{
  "n_layer": 11,
  "d_model": 448,
  "n_head": 4,
  "n_kv_head": 2,
  "head_dim": 64,
  "d_mlp": 1216,
  "vocab_size": 8192,
  "activation": "swiglu",
  "norm": "layernorm",
  "norm_place": "pre",
  "norm_eps": 1e-05,
  "positions": "rope",
  "rope_base": 10000.0,
  "rope_fraction": 1.0,
  "qk_norm": true,
  "attn_scale": 0.125,
  "bias": "none",
  "tie_embeddings": false,
  "parallel_block": false,
  "init": "normal",
  "init_std_qkv": 0.032,
  "init_std_o": 0.0397,
  "init_std_up": 0.0458,
  "init_std_down": 0.0458,
  "optimizer": "muon_variant",
  "lr": 0.0113,
  "beta1": 0.95,
  "weight_decay": 0.0,
  "lr_head": 0.00508,
  "warmup_steps": 97,
  "schedule": "wsd",
  "decay_fraction": 1.0,
  "decay_shape": "sqrt",
  "final_lr_fraction": 0.02,
  "batch_tokens": 65536,
  "seq_len": 2048,
  "doc_mask": false,
  "train_tokens": 900600000,
  "steps": 13743,
  "dataset": "wikipedia_en"
}
MLP neurons of a small language model. Each row is named by its layer, matrix (gate and up: input weights) and neuron, and shows model dimensions 176-303. Each number is 128 + 24 x the weight over its row's rms, rounded and kept within 0 to 255. A neuron's up and down rows have the sign that makes its largest values positive.
After each neuron's rows, "fires after" lists the tokens most often just before its 100 highest values on Wikipedia text that the model never trained on.

L4.gate324 [178 150 120 132 136 140 136  89 112 117 193  99 117 131 105  99 115 115 129 137 144 127 122 121 120 124 163 130 100  86 106 105 112 103 144 142 131 126 106 100 134 106  99 172 104 135 115 167 122 112 148 113 156  90 127 160 134 167 146 151 124 114  99 110 101 133 139 161  94 111 166 139  97 133 159 156 114 131 104 124 129  98  73 127 119 105 117 133  72 156 164 148 167 107 105 111 113 160 151 119 144 169 129 112 150 114 115 140 144 127 142  89 171 106 142 142 116 148  91 143 127 147 101 152 147 166 110 130]
L4.up324 [160 154 145 120 144 147 112  91 110 108 166 134 113 122  90 101 128 110 117 121 118 126 120  91 153 116 101 138 105  90 162 119  96 101 107  97 131 124 146 132 131 141  55 116 114 103 111 146 120 112 150 139 117  80 132 119 180 115 156 155 102 114  97 121 133 101 144 193 113  92 142 103 100 155 112 172 132 132 138 166 100  73 121 121 108 130 126  90 114 123 177 139 154  96 128  71 132 124 145 141 103 142 131 110 113  81 129 133 160 119 159 119 116 117 146 145 118 167  70 161 112 100 121 124 124 166 123 110]
fires after: "\n\n"

L7.gate1075 [108 105 138 159 131 141 131 154 128 127 122 127 127 166 150 137 130 128 114 134  87  87 129 114 120 137 102 113  88 147 115 118 171 151 173 119 130 135 103 129 122 141 114 141 120 146 127 112 136 127 128 123 119 112 137 165 130 110 143 121 132 150 157 155 111 169 151 137 163 117 175 158  90 123 159 135 135 129 151 126 153 151 154 187  89 170 167 116 150 133 115 111 141 119 112 101 103 137 121 168 161 133 143 119 171 169 173 148 137  93 120 136 151 128  83  92 141 124  92  71 141 115 167 142  99 114 166 138]
L7.up1075 [ 95 121 119 132 137 150  79 131 134 120 132 134 102 137 119 105 137 130 137 137 132 149 135 145 143 123 156  96 115 120 155 145 154 131 167 137 119 137 146 127 114 150 134 134 138 124 154 144 132 114 164 106 122 140 132 152 168 157 135 108 125 150 166 149 143 116 153 126 147 126 168 138 144 147 130 134 143 149 139  96 150 115 162 146 141 147 126 118 106  92 131  75 124 161 150 131 159 136 104 146  94 137 151 108 150 139 149  84 151 106 157 131 164 154 194 149 125 132 137 124 127  72 118 121 102  87 133 124]
fires after: " the", " The", "The"

L4.gate1102 [115 125 112 142 107 121 161  70 115  92 147 142 132 156 129 106 148 182 126 138 124 126 155 124 156 142 124  98  84 121 162 115 178 145 152 125 106 119 146 136 108  95 160 127 123 126 129 127 101 152 151 160 123 131 146 125  94 131 142  74 105 121 135  53 170 104 136 161 118 125 143 102  89 122 128 110 129 120 119 162 151 123 168 149 107 162 176 118  80  95  95 124 160  93 112  99 141 141 191 130 122 160 172 126 118 162  98 107 100 123 129  92 147 164 146 146 105  99 129  66 136 165 116 122 153 127 117 145]
L4.up1102 [108 144 151 135 135 144 126 136 141 128  73 184 126 102 150 121 114 159 126 152  61 143 123 146 125 125 100 143  92 129 155 103 177 105  97 129 114  83 103 118 146 148  86 115 144 161 129 167 115 167 119 167 122  96 124 112 102  95 135 136 122 110 136 106 132  84 136 161 145 137 159 147 109 135 145 135 154  91 140 135 121 164 161 129 143  92 138 139  89 111 150 122 111 148  71 128 167  97 124 106 146 125 153 119 136 119 130 151 133 168 115  84 128 104 143 124  88 139 157 135 125 131 144 104 128 136 172 121]
fires after: " the", " was", " a", " of"

L7.gate198 [ 97 174 116 149 136 124 156 143 135 114 109 155 167 152 152 128 108 175 100 121 130 139 128 146 122 151 108 111 128 140 143 176 100 108 178 133 132 123 133 111  75 135 173 134 103 113  89 131  94 152 139  81 118 161 128 109 162  74 125 128 120 106 145 116 144  85  95 113 108 138 138 134 148  97 153 114 137  82 118  99 125 115 145  95 125  93 141 125  76 138 108 151 129 196 133 128 104 134 162 131 133 119 172  92 151 155 133 111 162 123 149 146 108 146 149 143 145  95 172 178 198 164 156 127  90  96 133 123]
L7.up198 [151 119 127  89 130 108 172 147 120 120 124  94 107 141 112 106 124 139 103 120 152 104 105 127 156  99  89 141 111 123 153 120  89 141 120 127 127 118 158 140 162 103 200 116 158 119 115 152 149 138 147 138 156 131 136 129 135 106 167 167  88 145  93 126 150 113 129 153  91 129 124 153 121 107  97  93 128 120 107 126 201 136 124 148 156 142 144 125 106  92  92 118 152  87 110 136 140 158  90 116 164 129 114 107 109  92  72 115 137 135 128 146 103 129 142 129 122 137 116 149 136 135 143 140 126  84 119 100]
fires after: " the", " a", "|", " for"

L7.gate1102 [101 123 126 125 166 157 135 144 180 128 114 131  95 146 114 117 150 156 132 116 151  91 159 131 133 142 115 160 128 128 120 178 110 174 121 140 149  96 146 141 159 108 120 130 140 160  80 126 128 116 113  88 132 158  94 133 126 124 130  91 139 149 151 109 112 169 160 110 142 181 188 118 140 102 155 125 136 136  65 131 103  97  89 122 139 123 120 142 143 151 164  96 132 127 129 144 117 139 103  78 135  89 148 107 107 154 145 134 134 133 158 152 167 123 125 162 128 115 155 115 167 106 124 108 123 130 109 139]
L7.up1102 [142  97  96  97 122 107 104 122 133 129 138 128 117  98 132 137 147 172 108 174 152 130 127  78 122 167 128 150  98 113 137 143 131 108 110 132 135 128 127 117 146  88 129 127 153 110 109 172 108 152 161 111 103 146 145 129 149 118 129 148 133 106 111 121 193 121 129  57 135 125 172  92  92 130 134 111 111 141 153 145 113 136 134  92 114 162 194  97  99 124 116 123 108 151 126 165 126 149  99 162 130 111 109 137  92 173 139 117 129 164 140 128 132 128 119 143 140  79 121 127 157  99 113 113 135 134 137 114]
fires after: "-", "|"

L2.gate550 [108 109 111 132 140 112 146 138 156 118 170 141 131 107 160 126 161 111 113 143 147 116 123  98 138 111 110 136  93 104 173 132 134 139 136 136 149 143 123 162 113  96 178 117  88  98 106 183 135 112 106 103 126 125 171 148 135 114 162 182 110 125 108 133 115 131 104 127 157 131 134 124 119  76 149 104 121 110 173 130 146 184 132 117 113 133 111  92 124 120 161 106 104 142 140 168  94 117 182 127 141 124 140 140 126 158 111 131 132 151 114 140 125 102  70 121 165 133 108  92 128 105 157 162 115 178 129  81]
L2.up550 [121 144 151 145 110 120  89  81 118 100 153 127 103 162 131 168 160 139  98 134 145 167 152 141 140 151 165  79 119 102 143 107 119 118 100  98 129  92 106 122 133 151 162 102 126 151 118 106 112 155 112 106 107  92 168 170 102 129 131 192 138 135  96 128 108  85 147 128 149 152 127 137  97 156 136 165 125 151 133 117 127 134 129 126 108 124  74 165 159 117 140 153 167 137  60  93 108 134 156 136 112 169 143 141 131 168 105 107 137 158 126 128 104 149 102 106 128 145 132 136 128 105 145 138 121 163 135 123]
fires after: " the"

L2.gate327 [ 93 122 124 132  98 116 163 115 129 131  84 112  91 111 111 145 126 128  87 150  78 118  84 121 104 144 162 137 118 131  93 147 119 136 124 166 135 165 106 106  84 147  88 160 174 124 112 110 137 138 124 117 129 153 107 117 134 132 194 102 130 149 109 145 118 126 112 118 150 133 128 157 114  75 147 150 134 110 102 131 150 126 140 110 124 138 128 140 120 120 109 156 159 136 106  96 185 131 155 161 148 130 148 167 131 155  92 163 172 138 167 129 103 107 123 126  63 111 110 154 142 107 138 149 113 169 126 111]
L2.up327 [132  97 150 126 132 129 115 113 108 188 132  95 114 134 144 103 123 127 150  97  96 150 139 158 127 118  72 142 158 124 113 130 123 125 135 111 115 110 132 156 101 158 147  91  90 106 127 172  90 119 186 137 133 101 128 122 166 129 119 133  83 123 145 158 134  67 132 148 162 110 160 131 166 140 155 111 159  96  92 140 107 161 129 110 147 161 138 120 133  72 166 138 126 117 143 118 113 136 136 132 133 116  62 128 180 101 147  86 136 135 128  91 122 142 166 135 145 126 120 113 113 120  87 180 175  86 135  98]
fires after: "\n\n", ".", "\n", " Date"

L8.gate81 [123  52 100 110 158 115 134 153 112 128 128 135 105 161  81 130 126 115 125 158 146 134 140  92 142 115 135 164 102 117 115  81 117 125 160 169 124 165 119 160 144 108 151 108 112 124 123 118 148 103 136 114 141 147 109 120 147 109  91 141 145  94 121 161 160 136 123 146 117 132 152 123  96 152 118  93 148 157  97 143 157 177 164 153 145 112 152 159 124 156 153 110 123 114 101  89 122  89 108  53 133 113 123 158 135 137 125 140 117 127 125 144 178 101 138  97  80 150 170 133 108 102  72 143 136 112 115 115]
L8.up81 [120  86 130 127 178 138 162 135 151 115 148  84 110 125  92 131 113 120 128 147 149 113 151  83 129 110 110 149 120 106 125  83 121 105 140 152 138 161 100 181 155 125  89 156  99 125 145 155 158 117 145 146 184 113 166 139 141 124 146 157 106  94 116 114 157 109 114 102 135 136 131 130 135 120 107  88 124 152  89 174 144 148 152 115 138 136 138 124  75  91 148  84 112 126 103  83 153 144 102 135 110 108 145 168 134 141  93 142 165 161 120 147 130 130 108  95 129 139 120 125 155 107  99 114 141 121 127 111]
fires after: "\n", " Dark", " \"", "|", "\n "

L4.gate525 [ 93 128 115 130 127 112 139 174 115 103 146 160 124 137 131 134 121  90 101 150 170 167 110 182 144 134 143 144 122 111  86 145 125  86  88 138 136 125 150 146  84 139 106 134 157 125 155 111 176 147 147 142  94 122 115 114 125  99 181 117 134 110 138 138 123 144 127 109 138 164 106 103 127 118  92 109 139  94 133 110 145 101 165 173 153 121 110 124 127 160 120 147 138 176 104 142 110  89 101 107 135 102 104 150 100 160 118 101 118 145  98 117  97 191  96 134 130 142 103 136 110  78 126 138 140  95 125 150]
L4.up525 [104 126 156 122 149 152 109 140 143 129  87 116 133  82 136 100 162  86 145 130 150 144 121 131 157 170 155 153 102 118 120 138 120 117  76 146 167 124 142 164 142 166 143 113 129 180  83 150  72  98 132 135 142 112 121 103 136 132  98 129 136 145 164 157 163 123  68 139 135 113 105 160 162 180  99 123 176 149 175 142  96 108 140 125 190 120 115 149 134 102 144  87 117 113  97 137 148 126 104 145 135  99 124  87 155 110 120 130 131 139 121 128 155 104 165 126 172 121 113 126  77 132 121 129 146 144  99 100]
fires after: " the", " of", " United", " across", " his"

L7.gate319 [118  85 112 171 135 173 144 113 149 172 141 131  94 165  93 107 142 144  90 121 134 116 128 121 130 152  89 124 119 162 139 157 143 125  92 128  90  93 182 134 137  87 177 123 119 126 147 140 126 106 143  98 130 152 110 163 126 153  92  96 174 113 112 127 116 180 132 120 137 162 117 122 132 133 126 114 103 126 151  86 142 127 148 146  92 174 137 130 132 114 104  89 134 114 126  98 132 170 142 101 148 157 147 130 114 128 100 104 162 143 108  96 130 139 137 101 129 142 116  86 134 138 155 130 119 143 121 135]
L7.up319 [103 109 103 140 138 113 107 137 179 134 122 145 150 154 115 146 159 126 124 119 109 136 137 160 152 153 159  91 115 147 129 149 103 123 142 123 124 148 135 150 134 130 141 134  94 112 159 126 102 130  96 106 102 132 128 149 149 139 156 111 133 139 134 113 112 133 124 151 145 114 136 140 127 138 141 138 169  81 118 105 128 156 137 154  71  97  80 160 153  85 108 116 141 149 113 140 159 160 155 155 123 163 116 109 153 145 106 130  89 156 118 138  64 150 138 127 104 142 130 115  84  80 143 142 120 130 126 112]
fires after: " the", " The", "The"

L4.gate322 [125 186 125 100 131  98 117 130 144 105 107  97 124 164 171 114 170  76  74 140 184 125 113 132 127 149 124 110 113 115 154 100  94 142 168 148 143 105 103  81 161 126 112 149 112 126 114 164 140  99 139 155 129  91 134 105  96 141 200 149 107 102 120 112  91  99 142 127  88  89 165 126 101 108 116 150 120 128 116 151  90  73 134 117 149 134 131  91 167 113 159 144 121 136 107 156 116 129 131  88 101 110 142 145 128 114 109 149  88 113 133 130 136 135 149 142 125  97  99 147 137 106 101 123 114 135 136  95]
L4.up322 [109 166  78  96 138 135 121 115 107 137 126 126 116 169 137  97 133 126 104  88 160 140  91  99 102 156  93 153 105 109 137 101 119 146 154 137 124 118 107  92 138 132  78 129  79 112 134 142 128  96 147 122 114  95 113 128 128  80 130 143 107 133  82 105  91 103 162 121  88 138 172  71 115 135 108 159 115 105  98 156 102  76 143  96 106 162  98 105 156 110 112 144 121 132 124 129 109 120 119  97  81 146 143 106 136 124 153 168 133 114 136 139 133 155 180 135 136 126  87 147 133  98 103 106 126 119 125  62]
fires after: "\n\n"

L2.gate1084 [ 77 175 156 119 138 103 144 101 134 119 145 122 140 142  77 163 103  90 138 115 106 155 152 132 123 161 163 132 112 112 114 170 158 128 147 130 152 104 143 157  97 132 141 132 128 151 128 134 146 142 180 153 128 127 114 158 128 131 174 133 118 102 156 153 168 123 128  45 121 106 164 160 116 133  71 176  82 122 107 109 137 142 166 111 170  93 127 124 153 163 136 126 118 183 102 119  81  91 140 140 101 121 157 145  82 107 146  68 124 121 113 125 144 112 140  58 157 113 150 152 149  98 101  74 147 123 110 150]
L2.up1084 [158 102  87 115  89 114 104 135 110 121 153 150 121 124 123 132 151 167 128 143 159 142 150 183 169 144  85 163 141 126 157 144 143 133 133 153 162 120 182 113 124 110  83 154 135 157 133 156 124 157 128 156 121 132 149 137 151 133 126 125 134 146 110 140 127 151 131 131  94 125 112 121 150 104 135 153 140 133 136 127 107 157  95 128 121  97 111 151 102 101 163 126 144 102 122 149 114 102 153 124 119 114 180 109 106 108  83 162 139 181 128 135  82 137  99 134 119 158 142 134 102 155 150 144 132 143  98  82]
fires after: " the", " The", "ges"